From a checkpoint of a small transformer trained on Wikipedia.
Architecture: rotary positions, no biases in attention or MLP, untied embeddings.
MLP neurons of a small language model. Each row is named by its layer, matrix (down: output weights) and neuron, and shows model dimensions 32-159. Each number is 500 + 40 x the weight over its row's rms, rounded and kept within 0 to 999. Numbers have three digits each. A neuron's up and down rows have the sign that makes its largest values positive.
A block is one neuron, or neurons of one layer that tend to fire together. Before each block is what it responds to, as a language model described it from the Wikipedia text at the highest values.

Description: Dashes, "to" or "and" between a start and end date or number, strongest on the dash after a birth date in biography openings (1822 – 1890).
L8.down362:469515517530590512556507554455470463486464583517494564482482509442492508439490448497537500459582462495500538544512531478560487495497495469489454528544484536531408515507474522477513472539524555493438458512572541495503434480472506549475502476495515487458471526527472503497556491448481555517488516518494485515446480500540519430508545483515513585513506493497494527485496504462477528524522
L8.down545:524512459479452504564528499544491472491552536480438438529551470491422461504587481403552472474502517407507521541590546548500487501446501476521543478557511518488449563500517515485438567539507493560519459442526495506500480467491490440460501571447499497492552474482522450507513530506589516528464506588461528415503538443512513467524542490541470426513471501505504525501482508514474494508490
L8.down920:549473471455512487494430559525420495501526420459482548497494503500511498462542493481512446495531513481505492557459510528573539517522528504530608559481488490532533481432476540432474540518522483492493515464492416526463503508486446487567511517441425559478504526498561512483474587498481528470477528467418427509519418460513470411546547556453526523522521427509499512474481555479468546481480
L8.down1101:508524505489426523483472560521494482500536546465535431527507528421479488491517478473545489506538527509370516469527542482445417501508475464473536429504477472501563503445422440542470502560607563568429543517425556519478507458522445471571491592534531540533474556461489525491496548515472551538477558533554476498470563463470538519472453510464436509459512476567415517516509477479489525461429
L8.down1588:463496512504543504452454563441482514513479542478523510492542543495529519528546470562520524571516506466457515501494508452483529496488543540521438585541528464449534448502562505486544514422481438520492437486522543517511449488481497449514454549465543552429497557406492542496510508499474504426553455459480489509459522520562502484552548484503448560489528474521401608465482509515458551479546
L8.down2324:461500422519487562602457479434430479511525474488477413520540487477486511465535482510466500536532524528468502520502509477490473506461518536504471494482491501495534508471482483488516483517430551512510491485517432552542454491458525516440429563472540504419470471478463496435524457551540513564559483433547525448504562500453397497541463456471519491456511443539517550504558497498495480556465
L8.down2343:473471452491467543484543491518470492366436459481463552486495494606570519520522498526507489508501454513449520522519568540415504549524518516417533522512505502522568443495464583461466510489472490427501494500549461514558500470460515508443508501510582475475518532593485527525517505455512510483562403488508526533430559424514482433554494520478487473424452520470422491506495456409440548545492
L8.down2528:628441453517469521512532457498474515506524441448541433540567481538474520510473567530510464544475494486459532473459537464466508570527563496497510476513482423526508539461536444528449505501572527471536497410470482472519507476500538474402496454372404500460458559564542475565545537496517474524511469488499530474491548479459493490470558516547494451645467486480501476482511459466515544560519

Description: Pipe and semicolon separators between cells in football career-statistics and chart tables, especially before later columns like Other, Sales, Total.
L13.down1107:489528529534513491543444464518513537473504572481469506446516561516440474476445511528483469496486520563461450447496538480468525469597564557392492537500448597524460550494457482486485503522557481510417509555558365533498484547469551529500456469525503450491461560527534521543476493468548560478518475503533540483520526454506494539421467507449535377571515468461535482465508546540510463503486
L13.down2461:512540479551509523531506493481471497487450496488515504446547519511481551577554460541476559501535469482492512509475511449551437542399473490556458516525542485525492496475594516540476468502461520526478483510509459443462492525431468518535503525548494504449512536470565627481500520432499507477473527511508490488506471522510481487448569519513542504526557524518491475508551514488451457554472

Description: Two-digit number pieces like 19 and 20, strongest in "COVID-19", also after "Under-"/"U-" and in years, percentages, vote counts.
L3.down64:507541510472536472521542528488445494507485456415500542446532472540399475527483480453483490391558553425539525490508488531494454429511489440500512464445465524445446556500521400476510443537541435485448542511566469475528459473499531453559488482416510518447502501521485483468561476417551537538577492494560483485484527560496456488508506566494452510405542487537505547454483511572459539532506
L3.down759:499560511446462547545467513510486489472441412469531477496507544522440473492479522449507532506539553537445573456507527540440509510482519488533471481549484505489512525521505575560489470515503476553452576496455450493484444454501536455617488493410570486573523462609455461443478474508545435506567555490510486468458547549455511446488475491425468451472498476501487505482564428459541481513440
L3.down1927:600475556539413563525490432474539464494528504541493480507499516476506524530476400495489483544479505470452456497509487507448475499505463497507540433553516527510510500469537479534508505556560484511512561507543541481497476517456515509481516499484565475527485436475488485497531483510556570508481450479503490449541469466488491557441508547472474453399526489501442488474465534532542439484473
L3.down2094:533513544515460544552468456501455522492488533470531513448531511448488445495485563490483557445475512531447518516530491545545511479463488521545530521538490510542563477452460478503521435531507432473452487530460504584534466464488514413528560416506487465561448438511531503463507450492485523461516483547422510485482540540545535434486506537535502489509441463548530478453510414526498498542519

Description: The word as (also than) opening a clause or phrase after a completed clause, e.g. "…, as it caused", "as well"; also Up/p word fragments.
L8.down356:473483531506552463478506473525431491549475555539516461498497493563482555534458439511478481460496508526494515520554502526542483480489417582468507433514513479514527546479461551466560477499440511522532470492536504588504465488548537477503535521513522556518480421568539486420492476430526528513466482472551558514527553546486463456475564447515486573457470454472478488463490484442498530522477
L8.down950:490479479513531505546495491490578528486533570507529539506483492524469468437591544567517502521483478491465494423481550520481518523504500564551528488444552477486485512430488535540491551510460485464527481495516497514493560508565537466500519495614497425465486494517436488488468470519503494541472545587497509497468445422511507450479473532505507434494504479506451539578504490529418598474536
L8.down1044:487444532520431450499522477461442480576502400496520456507484487504533504511511570556514472496502602491504562503476436527494526464560511426483515445464504463481479520546476467499470503454463460552503395440517499472552507459503498480537523457513470570566562472488530502509489499427527510459533475435524434473497497427539505580557571501428547454493444517480570564484482504496531524521441
L8.down1308:444516519518490568459535460493442512490478461491457497429495474476505513461429414502571526491457562543475537464579587541433552472501472543493518491457541578432516551489493535463550540525495527532502516462452477537475508440428551420406432468493513559476561531557498574538490473535572465525409472529476520525510492474462575551544476501518557517520568482523482500473510510611461491543515
L8.down1730:488489477438486520466521546544486558523411524427463505532480520556475474520498519461500500567571520523548483468413434586495479481533581453521499523452523449504494567439503490469508541466557494504547450462542557465470545496553513549508467466469491531530456498530437586520500517496517460494537515460439502505430492531582509516416514470518476534443467533528464424417512525517580517485424
L8.down2097:460468447421518540550482487494499513458458542472476516527518576509478570481493413493486522566523472490552532560496425594546485459474431494459445403473583454545560521530490512416506521470464449468517446547480553456484544491552503496475508479511523496408466436494408512489508485480505441455477538506525477513584509489503506516526465519505532575489505464527489475539476504509547462498488
L8.down2319:494527522479524496481470475421529425490476461467523493474502571477486438489510482528572480517475538451539501475429509530487550443486519518547476493506465595496479503450486520532496552528531555541580401511482564547483483501467486420500466469469509491460554471547534500479509544498470493430431533497538465402526517480479516534480526457470479436469523466476513430479537567557512518520477
L8.down2535:476509460511504486470501520538494528528479525551505536460502495542524443515544482477493446464518509490470529563538453484514534495523480451504535508535470518496476468500454535466465454448465498467500475464497489536522411510565480518548526469510430460464465530535489508530429545530543456500391476458508582596543463420524521525410501526434571460486495491510469505482465511476522487524460

Description: Word-final suffix pieces that finish adjectives, mostly comparatives and superlatives, as in wor-se, sl-ower, big-ger, dirti-est, plus endings like season-al, propriet-ary.
L8.down149:472496522491589502537551505513427445540490492473507510529480516485513421458497458493384508478512497486423522478492418503550567476533514524551461410445447536534549501523514500497443494447449493477466511470421472513505479504540473524445466552510474538518490537502546529566498475477606530435524554482491487520509525489442522478481487550497516569553517470525458505474500430521501519551482
L8.down478:543433465554475504545489472465540539491456450521493451480494478489485495530423446531498516539502524455581494534469509434511481499448539496569495513417545457456486521484536453500539474412475459563479544418543486494440489491505538546503472492560492467449542542475477457521494506471514457565500498536492561528510411462531513509527443471431473471487478479523482504522547504564473455543549
L8.down1517:467482498440498577535569493491471450499495442464544485443535496486533472503466484506473532489568586525528555466467451447502519451507454539470502500516466601460549497532528496523481437461583518494508561578467505537488533442464542450564458493490442490562497518500492582497511528570448534509505487536528489434489469504546540470490500505488543509440505454514474493544543497565458515447472
L8.down1601:435525511506440507540493539422487552468473561476523461549484504545493479452555549530435484552419594513465545479526544494501531537527500494576518546469443408464425499462553495561505541458475539504539493465431518576496433465465454478480548581468495501439565478538525524530464537562624541533443534481520493451575501443465546532558449490544511473555464509478536426536455487539462552541511
L8.down2007:432453502572508502467549465505472536462495476498483507442519447582489424542494480504523510539497517526522488559477439537497531531468461414499532501483488467513488452530465526520485483446531454488434446451392445498473514457514464458484446449515564484580498554540550468545505550538502578601528477500478615493498521441471521515520492492466471403493424499476452477399633559473472534471525
L8.down2171:409523462489459443457489463475528469487448493528513546566486513446538394416508448510491521478429513520537529500502482559541417476473486482506522501439530476491538518481531513438514514551531453560460499537392520534540454515422512505541483544531472491507560488556469532472492478495541462473530512471458530514488518554544502486509495556508476498489502484444427473517524538513415525534405
L8.down2239:535478470415475434518537468472493485521475482512485473467520493528527516481456525466499508431502534511417492557440525499467536506443514560488589488504520459529443404475511446552482430482521475505497489552472454522541488591529478502488467531540451474515543539458544463445521539558445530557521488489490507547483529479508578487418516467519494458509481537518499465508399548471513537547461
L8.down2432:541530520543455516482464502506485513538477446497552517509541474472483477500565497564498536484475498431533470516478508438540471616510450442484519517531514489470409519457522545435511543421474517496418503501455542483458467464498502502430539536492449452478519528538529503520443476494558478499538484549514538506572566441531476530571459424534533536542498482534526510513523443522403510428444

Description: Adjectives and determiners of size, amount, order or newness right after a/the or at sentence start, such as larger, Much, second, and New in New York.
L3.down1337:509564464505458501487584516581514475449435547477548454514491466541536484534522475493448492468503477472524482456498469463484490511477490482483515529502520436464465471440515497437465490492470471513519479584419452522481492539458436528523448529466483510552493488516570487517517524539508498492584493473579547553549505492485467485607549480524500527568467523543449483460469529469552523503533
L3.down2006:537429467507530494545517545533560455496469505470453454575486503502473521510527537463538503495492472515470490489494440454501547511484454482500485501494454532564484472441448485547493588483551578475421506491579518441494476465503557446510437477531494474544537482504544565548513521483473462557462489469501478507474555472549546477514591476553446544520448501508447535500517566481475483416452
L3.down2048:575579447529452466487504577539502506468520586530565487519563483504448479516466488541499525498519512464550535481508559554480495621480491503560525504538440554427451566447505523513557470495474517475517551511431571486507469466469457420515520497494456528524473494507551504504490518525489447448560500471544479471507579466499417454550517526496460510552462507490424482516516426547486530523503
L3.down2512:539509448502511486517572460469547502495466511522429490479524495582517472505455477493461515541510518515515523510523558515489489520453473456503480492538611529430535497421505543586528546432515525458511485536455556532480516503478523472539500466529508514523498532480499505526514443531502527469469487490428447538428519500504475446486524539470434464451477536527539464459495405553501512514472

Description: The word as (or As) starting a new clause or phrase, typically after a comma or complete clause: "as it is well known", "as a fortress", "as follows"; occasionally than, for, through.
L13.down787:505533513402490531450549513492499453514502491483498419517488519448544569492464488545519501517535504542505409488478526541610596443480474520496468527471502491512445491465480566466481504456520481450515515483433512458556489486579487492519512457505509472468475501601523449511532481477502500527497481497420566456533538493539517460523547495541513523544479463510452422500505473492528515471508
L13.down1616:536502527490514515513594510477441598502512567439513441540528542483536485477505527547469584534436485478576489494538577502617501473502455502480421548569531528503504503506527487481528515489464442380495504427454543547481457525602504588494510518518518457478564502482461484452465455534527434456494441447477529550508521571507516495529516532560408490499517547537463549492515510550548547461479

Description: Words opening a new clause or title, mostly What, Where, There, When, as in song titles ("What These Bitches Want"), "There were", ", where he settled".
L3.down295:514460526536547521495521498542536474485456496468491474495486505545499518507466493456522510428488490558509522484548461482449541503454511508454406491490451491523495521513454527476479469428471453435521482492479506578426562488490459531514460509479434417455525512471499488493544579506516505546510548570450500479571559465506550517400508536416504490549587433462439512426473562428514482496502
L3.down1649:516475424526517480547494542594468454525459447529527467484528496452452465481477534458564484526544512529505522438437416530612531553512491456480525529483483388503461462572492511552525492515477428471509496538492512532469470478521505474524543538554516529512542513510475449516488472499527520504409543434546560488510439480546507454467466501454483486526488481513530494515530459499503501567421
L3.down2078:472440461538503524479562462493475404567446529514492465532514502509472533512483458421527492481518518495475495461484466524579515419493437486470541443518488509506512482456576472487495487463504482423481479550460535580512451570542487514522519457485494533426512529454443417519407422540499514581479484512565523517533506512519466489521479578417553532564489459443387471486524474384539469577524
L3.down2511:433488470500608540486507551479486513537444540553467412569546562548542519515501413527536390506507415564504478476416543553532487543492449511516457500530506484626474514454524489532525522467513495470491491534457510545418507467557561515450507460512493522474519468488487517528469474539601434484533622515554515526501527458528539464437522462484455455548521499492458523509473519425543499548468

Description: The opening word piece of a proper name broken into several tokens, often ending in -al/-ar/-er, mostly in tables and lists: Ser(aph), Sar(abhai), Al(ain), Kal(ing).
L3.down720:505462509502480541493484433506473550466517518539482501486444502432450445475522461429511442463599496519551543514543427533520537497470469505432536506475499527482507469477499525533502549500555544524497487459500490460513592497526520526526582532490524499459480508474533520549501485502549477509505532504524564479473577517447535505551529430528467549485468542519549491529522440512499521505511
L3.down1443:479492460487436564569541495466509546503477556442496419538640551476558545516520524481460568422479446546506549523498512439509459482420514531579510448521486599553448479531513447539532470487521476473469445587472551494476543496580586510447519463568480449438532436492535557459547493468514505452529517507481439508489560489529498464490486485492490499580485477510609475473487490427497560522449
L3.down1611:492507472415467548544509491481526511490482481480437476449524435506503590569445479469520494450573465539528516466511503520544514536518478570438535468516495478518430542484574474522480461556475515475477535548541530506499493462475607447508525515562483538453610530476470491562504436477482533550465526516482541490458475484453507558524597510516542530430456488526594483430468493459396466502476
L3.down1698:465546456480497480555491461538419479527480533497570539494489527540508543540471444500458581467505505529564544551543503517476515481499519520430463469517521502525444488475486524503524499499524434517506492557483530544462491560467486488459581532531526504497518494499496513483492445497568462514524517535519486528538471441557481508516491493565469527490519479480538462490428467532463488529407

Description: Quantifier words opening a partitive phrase, such as Some, many, several, a number (of), often sentence-initial; also pipe separators in wiki tables.
L8.down286:463480450403531506523451545533508590438515527468468483492478516531492507536600555494543550433503556475504470536476521451511502572460511455456453484505551518449434514412487570533466521486497473464497527604486507493460508513554480480484573586490480438512408477457429439469547490538418474504517447488487518471498462527517490502504535457509460504529431486501483530524513499477501459516514
L8.down324:531584502459462440532522471447430469503491415603443483511453511485488538467552481419494584455444516453523475522431516453573449427523508565510547465547509410478534498504489512551491479474493485524536485457529460523446528495512530525516485518432486434465596621526445511488504532484514530484475571506540504483430473470511481424514520527491477543471484485538493507495562518501507496482527
L8.down334:528560566526463480542588555530531507495440484458481481516466491487501549532437488485500455460437579477572507451470470544487516533503475486411522536500474511488561495535597517580478526431501538512524500457551396519484552501504518421521530478468485463497440519485492552525491535424498509503583494480477516456454541445475488497451491454528526544472513516525464488551556530489494533467486
L8.down820:486540545430466506534494475558502519429539443516558558440479445544505534549530531474581493516545549538554452494458499540531470465461548574450514498577462495578470589515509514473443542465473417433507553503479458620421516516506453488509513518507476475502483508453535510550535481455563478546494563552515528531566519518487510473545519526534525516451516450453548461541523457511524536511497
L8.down1157:524477497401453493528523483580488508486493456472545488458427498483502491459475466573486482503464481465462511502506518507482489565454523512511441503508493508488484419507507539469486424471487460534465560455544513501515522488531431497516559551540509497507526430449530570533448451461547547550531513542532476402482504509520494436458464489504543497440432525413491511564510566529565534484514
L8.down1393:581493528477491495504471533523460568590576591523504454525527509467407456534504512538517536515469526466517487535491516457506492540445483489442454537505461403457516486445474462437484468546467489498441550493558514517434476563537486427433412525445530480467470503535579451498503543511453510469450538467431486532479442556520457535471424521515553476448495510489498464584412565504505567482482
L8.down2151:423442486455503489493557464442500556456524517521509501526502451503407454523514476532595493531489493481518550498549491483451624551468454530565439478480476440479430481502509520518502492526509460446474459442492553440525499408455474598479565492522459444468532471539530497479549571437418482572537458564467566500515404505506494525454524452571511475519507481415459496512551494508513518441533
L8.down2267:429456466478517536475466461407525452462459423494534578451578487569456499566532470528513517519504510516504547438505515457492524499494614569535490390493449447404458439512498503479444487425525434491543524522469525483504505524464536476519544451477470440458529509511486488487409543536454547477503546521443445517458494462587524492479567480515536365478467493502535487528509519501494557536531

Description: Final token of an adjective, often a suffix piece completing a descriptive word before a noun or in quotes, such as ug-ly, somnol-ent, elit-ist, neutral.
L13.down798:518539474481530445515501441492468515456510526572494441482539544510507486509480545472566519523512414492508495595516485535487534503489564541476465457511488557446545548542540428499564472514565453560475522501479522528510486490555545408475497487578508460445626518485498400491517496586555474483511495423411551512499529533508450446501485544469459482468598567595595450517496508559537554464414
L13.down2507:442555548538455495518393528489437512516491515496449500456518520525455500537495465472484501499534575517560482529502519422526466543433461476546514482558454471487512488500570492483507535468497484521467464523457458546502466494459521485482481492531540444508482547479550445452481463515514550481501463473422494525466501383439516495526464463519530478484517523541455516463481472467512533589478

Description: Year digits and month names in the death half of lifespan ranges, such as 18 in 1837–1864, 05 in 1933–2005, or August, plus scattered weaker function words like until and as.
L13.down359:480485565474538534551537526518425454493519517527465470508446576452471496485470579505474488416490526518520466524476465500544491562526475455383485509477491512523568525524476512458500507516455479523455556497513511488438461539518521438532408545518462528457480481540546494449481474524491560487476532519582554450439445478486451503578492541463502520506426490486556552535499498434578490539528
L13.down2333:578484539555510544500534476509450485500465515490519451512482492485569525469485466435542507518551541457495520510483618573544548448511464463529432538474496425549494444492415517473503508490460492469481543505454538505464418505512402603482476500508494509476444507431481478484523606506462436441475501497428503434480486504523490483498518491499448554492534429425478555483470501487476541450499